{"num_hidden_layers": 11, "hidden_size": 512, "num_attention_heads": 8, "num_key_value_heads": 1, "head_dim": 64, "intermediate_size": 2048, "vocab_size": 8192, "hidden_act": "gelu", "norm": "layernorm", "norm_place": "pre", "norm_eps": 1e-05, "positions": "rope", "rope_theta": 10000.0, "rope_fraction": 0.75, "qk_norm": false, "attn_scale": 0.125, "bias": "none", "tie_word_embeddings": true, "parallel_block": true, "init": "normal", "init_std_qkv": 0.0193, "init_std_o": 0.0193, "init_std_up": 0.0193, "init_std_down": 0.0, "optimizer": "adam_variant", "learning_rate": 0.000581, "lr_mult_o": 1.01, "beta1": 0.9, "beta2": 0.99, "lr_head": 0.00741, "max_grad_norm": 0.5, "warmup_steps": 510, "schedule": "wsd", "decay_fraction": 0.752, "decay_shape": "linear", "final_lr_fraction": 0.0, "batch_tokens": 131072, "max_seq_len": 512, "doc_mask": false, "train_tokens": 799500000, "max_steps": 6100, "dataset": "wikipedia_en"}
MLP neurons of a small language model. Each row is named by its layer, matrix (down: output weights) and neuron, and shows model dimensions 16-111. Each number is 50 + 12 x the weight over its row's rms, rounded and kept within 0 to 99.
A block is one neuron, or neurons of one layer that tend to fire together. After each block is what it responds to, as a language model described it from the Wikipedia text at the highest values.

L4.down9:38 43 59 58 34 50 52 69 30 47 53 51 38 51 49 69 46 54 52 59 43 34 60 50 53 63 56 43 50 63 47 58 51 54 50 60 50 41 51 60 47 42 46 63 28 48 66 56 38 40 38 57 66 73 39 69 52 47 48 40 49 43 55 54 41 68 46 41 53 36 58 28 65 37 42 49 55 39 69 16 35 53 55 66 59 61 64 42 40 33 46 46 38 46 45 36
L4.down44:42 58 72 53 64 43 54 47 50 43 74 26 40 57 66 21 60 42 63 51 55 49 37 54 56 50 49 51 60 57 29 53 34 49 32 61 33 49 67 52 74 39 21 58 44 54 37 14 53 54 49 50 69 33 63 57 59 45 42 37 47 62 62 39 51 36 36 56 63 46 46 41 48 55 58 36 63 57 41 54 65 39 52 18 59 52 67 56 48 25 76 46 67 54 48 28
L4.down72:05 37 76 56 68 63 61 69 41 38 41 55 49 48 52 50 38 42 87 46 66 52 48 66 57 46 37 57 43 64 59 49 44 29 48 28 32 37 52 54 69 65 51 59 50 49 54 50 67 30 64 61 38 33 47 32 56 49 63 29 30 23 61 45 36 58 48 32 62 59 41 40 64 27 43 65 44 53 49 62 53 52 48 54 43 46 55 37 74 35 59 55 54 47 61 42
L4.down112:37 59 47 65 67 50 50 55 61 47 58 23 44 45 47 44 44 24 69 56 37 46 40 60 44 48 60 64 50 50 52 53 36 47 54 66 67 59 56 66 59 49 42 58 37 53 47 29 37 78 55 75 56 38 45 29 58 59 65 44 66 65 44 48 68 35 36 44 56 51 49 61 59 52 49 58 78 62 58 78 52 49 50 38 48 57 54 38 68 37 49 29 42 38 34 54
L4.down174:53 36 35 61 58 34 52 47 48 50 47 48 50 42 54 55 25 70 47 56 58 38 50 55 53 52 57 75 67 31 62 54 69 47 52 33 71 36 50 44 52 37 59 35 41 52 65 26 70 40 38 44 57 64 50 57 47 72 33 17 39 41 48 56 48 39 36 49 55 37 57 55 69 66 56 59 49 67 57 45 46 57 53 33 57 38 35 56 66 52 35 58 54 28 44 46
L4.down238:51 28 42 53 49 57 42 57 53 66 62 41 63 51 37 35 66 42 59 64 63 59 36 51 43 49 41 20 59 47 35 64 33 81 45 66 34 50 64 73 29 58 46 57 46 38 52 44 50 54 59 48 52 53 44 57 48 41 68 59 30 55 65 49 39 51 46 70 50 49 55 49 32 48 69 41 48 23 45 42 46 41 71 36 42 36 35 71 36 50 57 53 39 69 20 65
L4.down307:43 31 37 53 69 66 71 55 56 37 58 66 39 66 56 47 36 38 70 29 60 61 63 62 20 52 52 58 44 49 54 40 54 69 33 61 64 46 49 55 38 55 34 56 35 49 59 43 32 46 47 60 60 36 68 48 43 46 45 65 49 20 58 32 63 39 58 34 49 45 48 55 51 60 33 61 40 53 64 46 28 41 44 49 38 51 33 44 51 52 52 54 36 22 72 54
L4.down318:49 39 32 37 64 40 40 53 50 45 54 41 57 67 24 51 32 61 39 50 43 47 54 47 50 57 36 28 48 51 31 98 50 35 31 71 33 57 45 49 43 52 63 48 25 38 67 47 52 50 34 58 27 37 37 63 43 59 45 44 27 42 49 52 45 54 57 65 60 45 49 51 41 53 39 61 32 36 72 56 59 57 39 59 66 57 65 38 50 71 40 42 36 61 48 43
L4.down412:54 34 46 44 48 64 60 50 55 62 76 67 48 60 72 42 31 48 58 61 54 64 73 52 23 46 66 41 58 39 52 68 40 57 29 39 44 43 52 48 44 38 54 59 48 56 51 37 59 27 35 54 49 54 61 67 29 65 55 36 37 50 89 42 50 64 40 55 56 46 37 46 51 68 43 50 28 35 38 61 49 54 46 45 69 43 45 51 33 62 39 59 56 45 38 58
L4.down440:45 55 66 56 53 41 56 47 51 48 60 48 45 42 47 58 69 62 44 45 41 54 58 40 47 37 63 29 45 42 39 79 64 78 44 65 35 55 37 38 49 48 64 41 52 53 54 45 52 65 51 50 58 28 48 31 53 41 55 45 67 51 72 50 49 31 58 21 73 71 58 54 36 33 19 52 55 34 34 69 67 48 61 51 65 52 63 32 65 37 75 81 71 49 36 61
L4.down738:49 65 27 77 44 39 46 57 74 56 61 66 53 46 42 72 47 47 49 49 51 57 47 52 81 40 81 40 55 65 40 57 44 48 51 35 52 73 47 37 47 54 50 26 32 54 69 64 45 55 37 41 37 51 44 71 41 63 40 61 31 50 58 29 45 44 48 39 59 38 62 47 63 50 59 47 57 32 44 38 63 40 24 58 60 35 48 54 50 68 51 65 58 56 34 53
L4.down999:51 69 58 66 63 52 72 60 47 64 44 29 45 39 70 38 50 37 73 69 61 72 49 47 42 43 68 45 48 63 40 44 50 47 53 57 74 47 55 63 72 49 51 48 58 47 63 40 50 52 36 58 67 37 52 60 65 43 53 53 68 52 58 56 72 36 29 39 32 56 42 34 59 57 65 43 65 34 33 24 56 56 53 49 63 37 40 58 52 41 50 53 36 60 46 52
L4.down1146:26 49 41 56 69 55 39 58 44 55 50 43 46 54 55 62 64 57 27 45 36 46 65 36 64 40 56 60 45 40 26 35 50 75 37 55 61 38 49 51 62 60 28 33 47 62 57 74 38 43 60 61 72 63 18 39 65 39 52 51 45 32 44 59 52 52 63 52 63 34 42 46 48 65 57 55 44 55 49 54 70 57 63 53 40 54 78 75 60 47 57 52 44 43 53 61
L4.down1349:52 87 42 56 52 33 47 69 47 54 57 53 72 46 48 41 54 63 80 51 41 58 44 41 49 62 57 29 56 56 53 50 68 60 47 54 45 48 53 78 54 73 46 54 63 54 38 33 36 51 42 64 55 36 42 56 47 71 62 55 49 67 44 52 48 20 53 40 57 58 15 43 42 61 51 45 73 46 38 55 55 56 42 40 49 34 50 38 65 46 46 52 59 50 44 53
L4.down1435:20 50 36 64 34 32 42 46 45 53 53 59 62 47 61 58 64 44 55 60 66 55 29 65 60 52 72 55 50 69 40 65 35 63 61 47 33 57 44 54 53 44 42 33 48 36 34 51 51 42 55 51 50 64 40 40 74 40 50 61 37 52 68 52 62 53 55 40 58 64 67 63 49 71 47 41 59 59 45 56 48 52 57 47 57 53 49 57 46 49 39 46 55 53 40 49
L4.down1771:51 51 64 40 57 40 58 56 56 63 46 44 34 24 48 39 56 51 62 56 48 45 59 38 62 45 48 43 64 65 57 59 45 60 58 61 71 31 68 63 77 49 36 54 46 61 52 47 40 51 34 48 58 38 64 49 57 45 62 29 66 77 48 45 57 48 28 43 55 48 47 24 44 32 48 44 64 55 54 30 58 53 40 45 46 40 31 54 55 60 57 64 50 68 40 44
Comma after introductory phrases. Commas closing a sentence-opening time or prepositional phrase before the main clause, as in "In 1948," or "After graduation,"; also middle letters of acronyms like GOES.

L8.down184:30 61 38 68 45 26 37 46 44 54 38 50 43 42 59 37 40 45 39 41 56 58 67 63 47 57 45 54 39 46 65 31 43 69 59 46 84 27 52 52 71 39 43 63 54 43 51 40 48 45 63 42 52 51 52 41 38 47 35 55 24 61 34 52 53 36 20 71 41 28 62 47 51 44 41 49 65 50 64 58 46 45 75 37 47 25 51 37 86 47 50 40 37 55 49 56
Mid-acronym letter pieces. Non-initial letter pieces inside all-caps acronyms, often in parentheses after a spelled-out name, like MIT, ETCSL, OSERS, INAH; occasionally section-heading == or table |.

L4.down34:49 48 35 28 23 41 33 53 53 40 30 59 63 73 58 55 34 39 37 36 39 52 60 63 36 53 57 39 68 66 51 41 43 35 61 55 60 36 59 53 59 30 46 65 47 54 53 66 48 45 61 50 48 57 46 60 54 66 45 66 64 33 84 54 46 81 43 46 44 39 70 69 36 32 64 63 51 54 65 49 48 64 59 61 38 40 48 57 59 55 33 61 35 51 54 61
L4.down285:41 36 50 41 64 49 48 39 44 29 59 38 45 38 60 35 37 54 70 59 77 54 59 46 47 50 44 41 50 49 44 61 60 40 31 35 34 50 42 31 75 58 27 52 63 57 63 23 62 56 45 46 53 37 44 53 43 52 51 42 45 67 35 53 67 47 34 56 45 68 37 59 51 53 40 48 55 63 26 50 46 56 60 32 21 70 48 72 67 47 74 52 49 34 39 48
L4.down404:59 63 60 34 48 71 61 73 50 29 44 35 43 66 70 24 26 24 54 70 41 45 52 65 33 41 39 52 39 43 65 60 50 32 67 61 63 45 57 51 63 60 41 25 58 31 47 57 66 55 52 41 59 43 56 55 38 56 61 38 42 41 64 40 46 50 58 47 40 52 44 73 62 55 37 70 62 29 38 53 32 20 51 63 47 41 40 70 57 38 61 37 56 48 52 63
L4.down497:56 56 62 32 54 35 45 46 31 35 51 49 66 43 60 70 73 57 37 40 55 47 27 34 55 60 48 54 51 39 65 49 44 50 41 44 48 55 60 58 46 62 45 65 52 55 59 38 62 53 64 55 52 42 70 46 54 18 24 57 64 44 53 40 42 39 38 49 56 45 66 45 64 58 53 44 39 57 40 57 26 59 38 73 47 51 67 58 40 46 55 63 64 48 52 43
L4.down530:23 53 36 53 42 68 66 57 51 42 51 59 62 67 54 38 24 52 43 32 65 31 63 39 53 43 37 33 68 48 49 40 62 52 33 45 38 52 63 80 65 47 46 43 57 68 48 47 42 72 57 65 35 55 50 48 55 69 53 58 50 42 54 44 66 44 53 55 32 29 39 67 47 29 25 19 50 47 49 60 48 50 60 39 32 50 54 38 38 70 50 47 49 78 57 31
L4.down805:55 44 57 41 36 35 57 51 41 57 60 40 36 44 55 53 51 43 32 23 37 42 38 53 56 56 36 60 55 39 31 37 53 21 21 49 43 39 48 63 60 61 57 67 36 53 44 47 51 37 44 53 55 48 51 27 62 55 37 50 53 44 47 45 54 30 56 68 52 40 64 52 33 43 23 42 44 32 60 58 37 76 51 57 56 74 43 51 47 67 21 63 52 48 41 65
L4.down823:36 38 31 53 49 47 42 34 45 33 69 46 25 31 51 54 49 43 83 25 59 40 34 58 61 41 50 57 63 45 42 47 41 60 53 52 43 62 31 76 67 56 63 46 36 59 47 60 61 53 40 36 35 46 45 65 66 46 45 41 69 55 58 33 44 43 50 30 56 66 52 51 30 38 57 52 60 52 70 46 66 37 34 48 50 34 33 62 36 63 45 42 47 43 59 41
L4.down826:30 32 40 64 37 36 28 73 46 52 36 68 40 53 52 44 33 50 38 48 37 36 36 68 45 34 63 43 48 65 44 46 60 60 49 57 51 51 72 66 68 56 50 54 33 36 31 54 55 60 58 73 62 51 50 61 52 25 67 60 56 66 75 65 39 43 51 36 69 54 35 31 45 55 53 52 60 48 47 59 30 45 48 44 63 56 48 47 37 57 55 23 30 35 53 44
L4.down843:41 52 52 37 71 33 63 47 64 47 65 56 45 42 28 57 60 56 27 63 35 47 54 45 18 49 64 46 61 51 44 60 46 45 39 56 52 42 62 54 29 70 80 52 51 48 61 49 56 67 38 48 39 40 44 53 63 57 50 58 69 54 52 56 46 66 40 37 51 24 60 47 61 44 66 25 62 47 60 55 58 36 50 39 55 61 65 46 53 56 74 71 36 48 48 38
L4.down1068:34 40 81 42 49 38 51 59 47 52 67 60 38 73 43 15 49 40 52 50 49 63 33 61 42 57 56 60 51 33 51 50 38 49 44 26 44 35 49 25 60 74 69 41 40 49 36 60 62 57 64 46 48 55 74 36 33 35 47 72 52 53 46 79 65 50 51 46 34 51 43 47 48 67 72 52 40 42 59 59 42 42 58 56 31 60 59 29 64 77 51 63 60 58 70 43
L4.down1076:68 51 54 26 49 70 35 45 34 67 39 53 56 44 42 57 35 32 70 44 54 43 47 44 70 70 57 58 54 37 52 53 43 56 63 64 66 43 43 48 61 65 47 40 57 43 62 49 36 72 51 58 44 45 57 92 39 48 53 53 56 45 26 31 49 43 29 40 39 34 40 50 49 57 55 41 72 61 71 55 39 71 50 51 63 33 57 53 45 11 36 50 30 56 34 31
L4.down1176:65 39 52 42 35 49 68 58 62 54 45 34 39 61 30 39 38 49 57 51 50 50 68 71 51 40 26 60 59 62 51 48 29 56 40 49 34 38 48 57 35 49 48 60 47 45 66 60 58 44 41 68 35 35 47 39 44 61 50 62 32 49 37 41 53 48 55 59 50 57 57 45 32 66 50 40 69 57 62 48 53 44 47 41 60 36 33 52 66 46 44 26 45 36 65 61
L4.down1534:33 47 60 56 56 51 37 54 51 61 47 56 56 45 57 34 51 28 51 43 51 44 54 45 56 35 59 60 46 38 56 46 26 50 51 58 39 50 42 45 39 56 44 67 57 52 42 41 37 52 49 30 54 54 39 48 41 63 57 36 66 65 52 24 54 62 68 29 65 73 67 43 59 55 59 41 47 55 66 55 56 35 56 55 64 55 45 69 49 52 54 40 66 36 45 33
L4.down1550:46 47 26 47 43 64 40 57 23 52 39 52 61 61 35 51 59 66 71 35 55 40 46 44 50 59 63 59 62 43 48 41 57 52 60 49 35 62 76 54 72 47 28 46 40 38 55 41 50 55 40 39 42 43 44 41 41 40 69 49 41 44 56 30 57 55 17 40 37 38 54 57 42 57 62 54 51 67 54 32 30 42 54 42 54 57 40 42 60 62 47 40 62 41 47 48
L4.down1651:54 78 57 36 64 32 48 57 71 33 54 57 78 61 30 64 49 40 62 38 82 34 45 42 48 55 41 48 40 45 69 56 24 42 84 56 56 52 55 55 59 55 36 55 61 55 39 75 59 38 57 28 53 35 69 69 54 48 53 47 50 29 61 40 39 49 44 47 43 61 43 37 54 41 39 49 41 50 58 38 66 40 28 44 45 58 40 40 47 54 48 44 63 47 39 61
L4.down1827:41 25 47 45 47 62 54 57 47 66 46 38 49 44 69 56 56 54 60 32 61 48 60 32 38 28 53 47 38 46 35 61 55 68 40 76 63 34 51 39 51 28 40 64 56 53 59 55 53 39 41 70 53 49 52 56 37 45 59 44 45 40 31 47 54 59 53 40 42 45 47 44 35 41 46 44 45 53 68 51 49 57 46 29 58 43 45 74 43 56 45 65 58 33 42 51
Decimal coordinate digits. Digits just after the decimal point in decimal-degree coordinates (e.g. 50.534734°N 5.8…, 46.58…), plus weaker hits on middle word pieces of names in tables and lists (Vol-ler, Brend-an, Sol-ar).

L4.down249:59 50 58 45 44 43 61 40 64 62 54 45 48 55 56 56 67 73 47 46 50 69 63 50 63 39 57 47 44 54 47 46 49 30 41 46 41 51 54 50 59 59 24 29 44 58 56 51 48 37 43 38 40 62 38 47 60 53 41 44 40 72 46 32 40 49 60 44 65 57 60 30 28 55 62 53 65 34 40 37 66 62 52 27 56 58 32 49 44 29 70 35 55 42 52 52
L4.down276:65 52 41 61 34 42 18 38 47 71 45 62 52 52 62 62 48 26 51 43 59 63 55 46 54 32 68 43 59 52 48 39 43 50 44 70 62 70 45 71 51 48 59 42 65 41 71 73 53 52 61 49 57 44 62 56 65 52 65 63 37 59 46 61 68 36 36 48 54 66 56 56 42 47 64 45 55 15 52 60 58 74 37 55 41 48 38 56 42 37 34 18 51 48 34 37
L4.down277:47 52 46 44 44 58 63 47 72 49 69 58 52 50 77 59 68 45 35 58 52 50 71 53 49 17 26 45 55 53 21 49 58 44 28 38 34 74 45 51 68 68 53 56 53 47 57 49 48 31 53 51 21 40 45 63 38 67 72 37 39 49 63 37 52 62 48 52 60 51 38 56 32 45 25 37 45 36 56 76 60 49 56 37 75 64 38 30 36 45 47 51 49 34 51 45
L4.down290:47 41 47 49 48 49 36 37 38 58 74 59 49 40 51 63 70 37 37 39 33 64 57 46 66 31 30 39 60 51 38 33 57 27 39 39 29 54 41 66 48 53 54 44 62 55 55 62 36 36 48 45 34 37 44 57 62 68 55 44 34 61 39 43 50 48 30 52 65 30 46 31 38 50 41 53 67 49 56 37 60 67 73 37 60 50 60 32 55 35 45 44 58 49 20 65
L4.down578:53 46 31 33 51 56 59 64 36 26 57 42 50 39 57 64 53 56 29 37 31 51 81 34 64 67 52 37 54 39 41 60 66 27 51 51 54 58 46 49 45 36 40 51 44 49 63 62 53 19 52 67 46 49 61 56 36 37 70 56 60 52 59 86 31 62 54 48 58 23 57 48 59 46 46 60 46 38 57 46 38 49 77 59 53 55 52 55 40 59 76 46 41 61 39 37
L4.down643:53 52 83 65 52 43 42 34 65 40 56 69 50 59 44 75 72 52 63 55 46 38 29 45 59 68 37 52 64 51 60 43 63 52 58 48 61 50 47 41 38 60 63 56 53 63 47 46 56 57 50 47 35 54 27 62 66 57 57 56 76 62 46 44 40 57 58 44 66 52 52 68 42 51 69 50 27 58 58 21 38 49 48 48 51 46 46 47 48 72 70 63 32 61 44 55
L4.down766:69 53 54 46 34 63 40 41 56 27 70 48 58 44 55 54 62 46 24 52 35 59 72 44 45 49 30 39 37 33 60 30 45 45 59 55 34 54 46 50 53 79 50 43 48 39 33 32 49 52 66 33 54 32 65 45 59 75 38 33 27 49 58 58 28 56 63 57 25 34 41 27 42 45 33 38 63 54 40 53 66 62 49 40 48 32 38 63 55 34 59 67 60 62 48 62
L4.down809:52 69 39 46 32 20 28 42 53 50 67 59 81 42 65 73 64 45 51 57 35 57 49 76 45 37 37 55 55 46 28 48 61 41 52 34 49 75 61 40 54 46 38 41 44 47 53 59 30 55 43 49 44 50 58 54 48 25 65 52 45 55 81 21 53 35 55 48 56 47 58 46 44 32 54 49 59 57 38 46 64 47 62 55 57 59 64 43 55 47 61 52 46 45 54 63
L4.down1008:30 50 19 55 39 52 58 67 49 40 46 58 36 68 38 37 47 57 54 39 43 38 42 49 36 47 63 49 49 61 45 37 71 64 74 53 59 43 67 59 54 51 43 46 36 55 42 81 58 58 35 68 79 61 36 59 43 55 46 65 71 56 23 39 59 54 54 51 70 44 67 33 57 29 53 62 51 63 58 38 58 48 46 31 65 62 50 40 50 37 64 68 59 34 40 58
L4.down1064:43 51 52 46 52 42 47 48 45 56 49 49 64 48 41 64 50 64 31 48 67 41 52 54 61 42 47 56 41 44 41 47 51 47 48 44 13 77 35 54 57 53 49 48 35 58 44 52 46 51 59 55 39 36 54 36 60 63 60 37 41 56 71 36 44 35 59 32 58 52 53 57 62 55 69 71 74 55 66 56 54 68 58 54 57 46 11 34 53 47 39 64 54 29 52 50
L4.down1159:55 58 46 64 32 56 44 44 33 54 43 34 44 45 47 56 58 64 35 61 49 64 61 42 56 51 40 52 43 43 48 48 67 53 41 36 46 44 51 51 53 68 44 33 48 37 41 71 64 65 51 62 48 56 53 35 53 52 42 37 40 25 47 47 51 63 54 56 52 56 54 36 55 40 55 44 69 42 76 68 47 57 61 49 79 46 62 46 74 53 68 38 41 59 38 45
L4.down1582:64 71 61 56 54 57 20 34 49 62 59 26 48 62 55 24 32 41 58 56 52 45 49 48 47 57 71 44 35 37 88 55 58 66 49 49 49 65 30 19 54 55 58 74 36 68 54 34 60 42 47 35 66 52 43 43 35 48 52 46 50 29 58 51 59 46 47 46 54 43 63 69 63 55 73 39 34 41 46 55 39 41 70 43 53 59 59 52 41 35 35 47 44 41 38 57
L4.down1632:36 80 68 60 43 44 72 40 38 66 36 27 33 50 39 65 60 58 42 60 44 47 74 35 64 49 52 40 53 68 38 44 45 37 40 56 39 38 55 52 54 60 51 53 54 62 42 52 45 53 45 52 34 48 61 46 29 52 65 52 40 43 48 48 45 44 42 55 34 30 53 52 49 32 48 54 67 37 61 37 44 59 46 50 57 63 58 36 38 39 47 46 47 48 55 22
L4.down1694:44 32 69 22 51 46 46 39 41 52 47 75 43 53 57 50 41 65 44 49 40 48 32 54 43 29 55 56 44 48 54 63 71 38 31 44 56 35 58 59 50 73 58 43 53 59 55 41 56 52 61 32 49 67 31 59 69 59 31 44 45 47 27 56 52 33 56 46 47 69 41 34 27 67 33 51 66 40 32 48 54 39 58 56 64 43 52 37 43 43 34 53 62 39 54 56
L4.down1910:57 47 45 53 38 48 37 44 58 49 48 52 52 37 40 54 54 43 25 36 48 67 53 50 55 35 38 67 54 49 61 62 33 59 38 53 40 52 74 65 65 73 52 45 72 43 65 36 58 45 53 49 58 40 34 54 49 49 71 40 51 45 91 38 57 50 37 58 49 52 58 53 40 43 43 53 53 51 54 27 58 51 75 42 48 47 41 59 52 47 53 68 37 44 36 52
L4.down1932:35 63 34 29 45 66 71 44 32 39 62 61 32 56 43 50 39 52 64 58 57 46 46 80 43 44 52 58 49 53 52 60 53 64 47 65 53 39 17 33 70 52 43 57 32 63 42 44 50 37 18 49 42 24 23 40 77 65 51 48 48 43 74 43 54 66 48 63 52 60 40 60 59 24 47 51 41 49 65 29 39 34 58 29 56 33 71 59 58 65 62 29 38 45 51 46
Inside titles and names. Word pieces and function words partway through song, book or film titles, e.g. "Just to Be with You", "I'ions"; also name and possessive apostrophes such as O'Brien, Peru's.

L2.down600:39 46 26 48 68 52 66 56 50 41 49 53 51 31 68 37 40 24 53 44 68 31 65 40 45 50 40 51 56 51 51 38 60 32 59 40 41 70 50 40 42 59 36 53 66 37 63 59 41 63 47 68 30 61 54 39 37 38 43 51 47 49 52 39 64 46 45 47 64 41 61 51 44 64 65 52 57 53 40 53 45 53 55 49 48 56 59 68 82 55 59 74 57 63 59 44
L2.down1296:62 66 30 46 57 63 70 53 69 60 38 41 74 48 39 45 42 41 24 64 45 66 63 33 47 55 73 62 71 42 45 60 45 52 77 47 41 49 24 47 55 70 30 70 37 46 43 54 36 63 51 70 26 49 45 32 65 50 47 53 34 41 84 65 47 54 48 52 64 63 61 81 69 41 50 26 26 29 50 67 41 36 63 51 47 20 32 54 48 51 53 45 51 69 38 48
L2.down1806:30 53 24 42 22 50 48 71 41 43 35 61 33 57 37 44 64 47 33 28 37 39 48 57 45 67 51 64 59 31 46 65 49 41 60 41 58 22 32 37 63 51 48 45 39 37 45 55 73 57 44 46 55 40 77 23 46 43 14 31 44 44 53 52 51 56 41 59 48 48 41 67 44 36 53 58 67 36 44 45 76 43 46 60 48 58 52 46 52 52 53 50 49 53 69 41
L2.down2030:56 55 46 53 32 50 49 48 54 38 35 60 65 49 42 64 47 43 36 47 58 58 46 63 47 46 42 44 44 43 78 68 69 37 45 40 68 40 72 50 61 59 60 41 51 52 46 31 54 33 61 57 46 53 51 64 39 41 31 51 45 20 32 40 53 43 37 68 33 51 38 52 18 41 63 44 73 54 44 46 45 44 64 40 53 71 62 43 52 38 41 70 30 45 66 39
Early piece inside names. Second or third word piece inside capitalized proper names, often "s" or a period after an initial, as in An-s-chutz, C. M., St. Louis.

L8.down561:45 42 27 42 43 47 57 34 44 53 50 30 38 39 49 58 67 48 40 49 22 51 63 30 44 31 37 51 80 42 46 35 51 47 51 62 62 83 55 52 41 45 34 51 62 48 68 56 41 54 65 56 56 30 64 62 44 57 68 28 59 44 30 38 61 49 49 71 45 50 56 53 55 56 34 73 47 50 42 53 54 46 47 51 74 50 35 56 65 32 36 46 54 50 24 57
Words inside creative-work titles. Tokens partway into an unquoted title of an album, film, book or band in arts text, e.g. Love (Lust), Moon (Landing), of (the Great War).

L2.down1467:59 42 44 50 74 57 51 56 59 68 46 45 41 46 35 37 67 40 45 45 58 52 58 48 36 43 49 26 35 62 67 62 46 58 52 48 50 51 51 50 45 57 36 52 45 53 46 35 70 51 56 37 59 58 50 43 48 44 65 23 46 50 47 54 59 44 45 24 43 72 62 40 56 66 69 54 54 48 69 63 53 35 44 33 61 71 53 44 50 54 42 62 56 45 40 75
L2.down1496:56 46 51 31 58 38 48 35 63 67 46 75 38 19 40 57 39 47 53 59 41 39 66 44 37 49 51 37 53 68 60 47 57 46 49 27 43 76 48 54 51 43 41 26 62 53 52 50 47 68 61 53 47 46 60 68 62 51 65 38 46 56 54 60 43 60 35 81 37 61 50 48 47 17 50 33 49 63 67 62 47 46 60 41 43 49 65 53 51 60 51 38 48 44 48 58
L2.down1673:32 38 38 42 40 57 72 70 44 57 45 56 70 49 42 63 41 56 55 32 39 44 64 33 47 50 60 69 44 43 56 70 39 67 51 55 58 68 58 37 52 48 41 46 36 49 39 43 38 63 30 54 44 35 60 64 52 50 47 62 58 46 57 54 35 54 55 36 46 81 29 58 44 53 50 62 58 47 53 69 71 57 30 35 36 42 46 63 71 71 82 33 32 55 61 55
L2.down1833:74 51 45 64 61 40 55 34 55 40 48 38 41 47 50 48 45 59 71 48 27 45 59 42 47 46 50 37 36 46 51 77 63 69 67 45 54 63 52 43 54 69 63 42 34 56 42 39 78 50 58 52 48 69 50 53 48 72 44 56 67 42 65 33 38 48 44 55 46 54 55 78 71 59 77 51 50 54 32 60 33 43 50 35 35 58 32 45 46 25 56 58 63 65 41 65
Mid-number digits and word starts. Digits inside multi-digit numbers, especially the second digit of years and coordinates (1‑9‑88, 12‑0.53); also word-start pieces such as sub, Nar, Para.

L2.down322:45 40 48 47 58 26 40 64 42 48 53 57 53 63 42 46 42 42 97 31 39 43 48 55 56 54 64 33 58 68 63 47 55 48 44 62 43 57 39 46 50 49 40 45 58 56 51 42 60 55 59 37 62 46 43 60 70 71 58 47 72 48 46 51 36 64 41 49 35 70 53 46 44 35 36 42 66 49 39 52 42 57 36 43 54 65 33 59 80 47 54 44 37 68 39 66
L2.down611:64 69 31 65 48 51 51 36 44 61 67 38 80 53 65 37 71 50 93 38 40 38 31 56 54 65 59 45 44 49 57 47 40 49 52 53 37 52 30 43 58 49 43 52 65 45 37 37 67 26 61 44 49 65 32 59 68 57 44 42 43 57 95 46 52 28 27 39 32 64 44 50 54 41 57 38 43 39 35 68 47 49 30 45 55 63 74 77 75 49 66 60 44 54 46 45
L2.down653:50 43 48 55 40 55 54 45 47 53 66 60 57 36 40 57 32 51 99 48 28 49 47 63 52 40 80 36 60 57 63 63 55 49 51 66 52 52 15 27 55 44 54 65 50 65 52 34 52 55 73 54 57 52 51 45 75 50 47 62 52 55 65 63 54 53 35 69 55 61 65 73 73 64 68 06 35 51 35 52 44 47 42 57 55 56 31 63 59 47 55 46 48 76 45 66
L2.down786:56 46 49 58 35 59 35 50 27 50 69 48 41 53 56 52 41 43 95 55 41 49 35 59 66 29 41 37 42 76 61 53 56 45 48 68 45 43 43 48 50 38 47 48 52 42 59 38 54 35 54 44 45 57 21 42 66 60 46 43 60 63 50 61 35 63 27 48 49 45 64 50 56 55 62 40 46 38 43 64 53 39 53 39 39 74 60 72 51 57 49 39 53 67 44 55
Clause and sentence boundaries. Sentence-ending periods and clause-opening connectives in narrative prose, such as However, Although, but, and that after announced or indicate.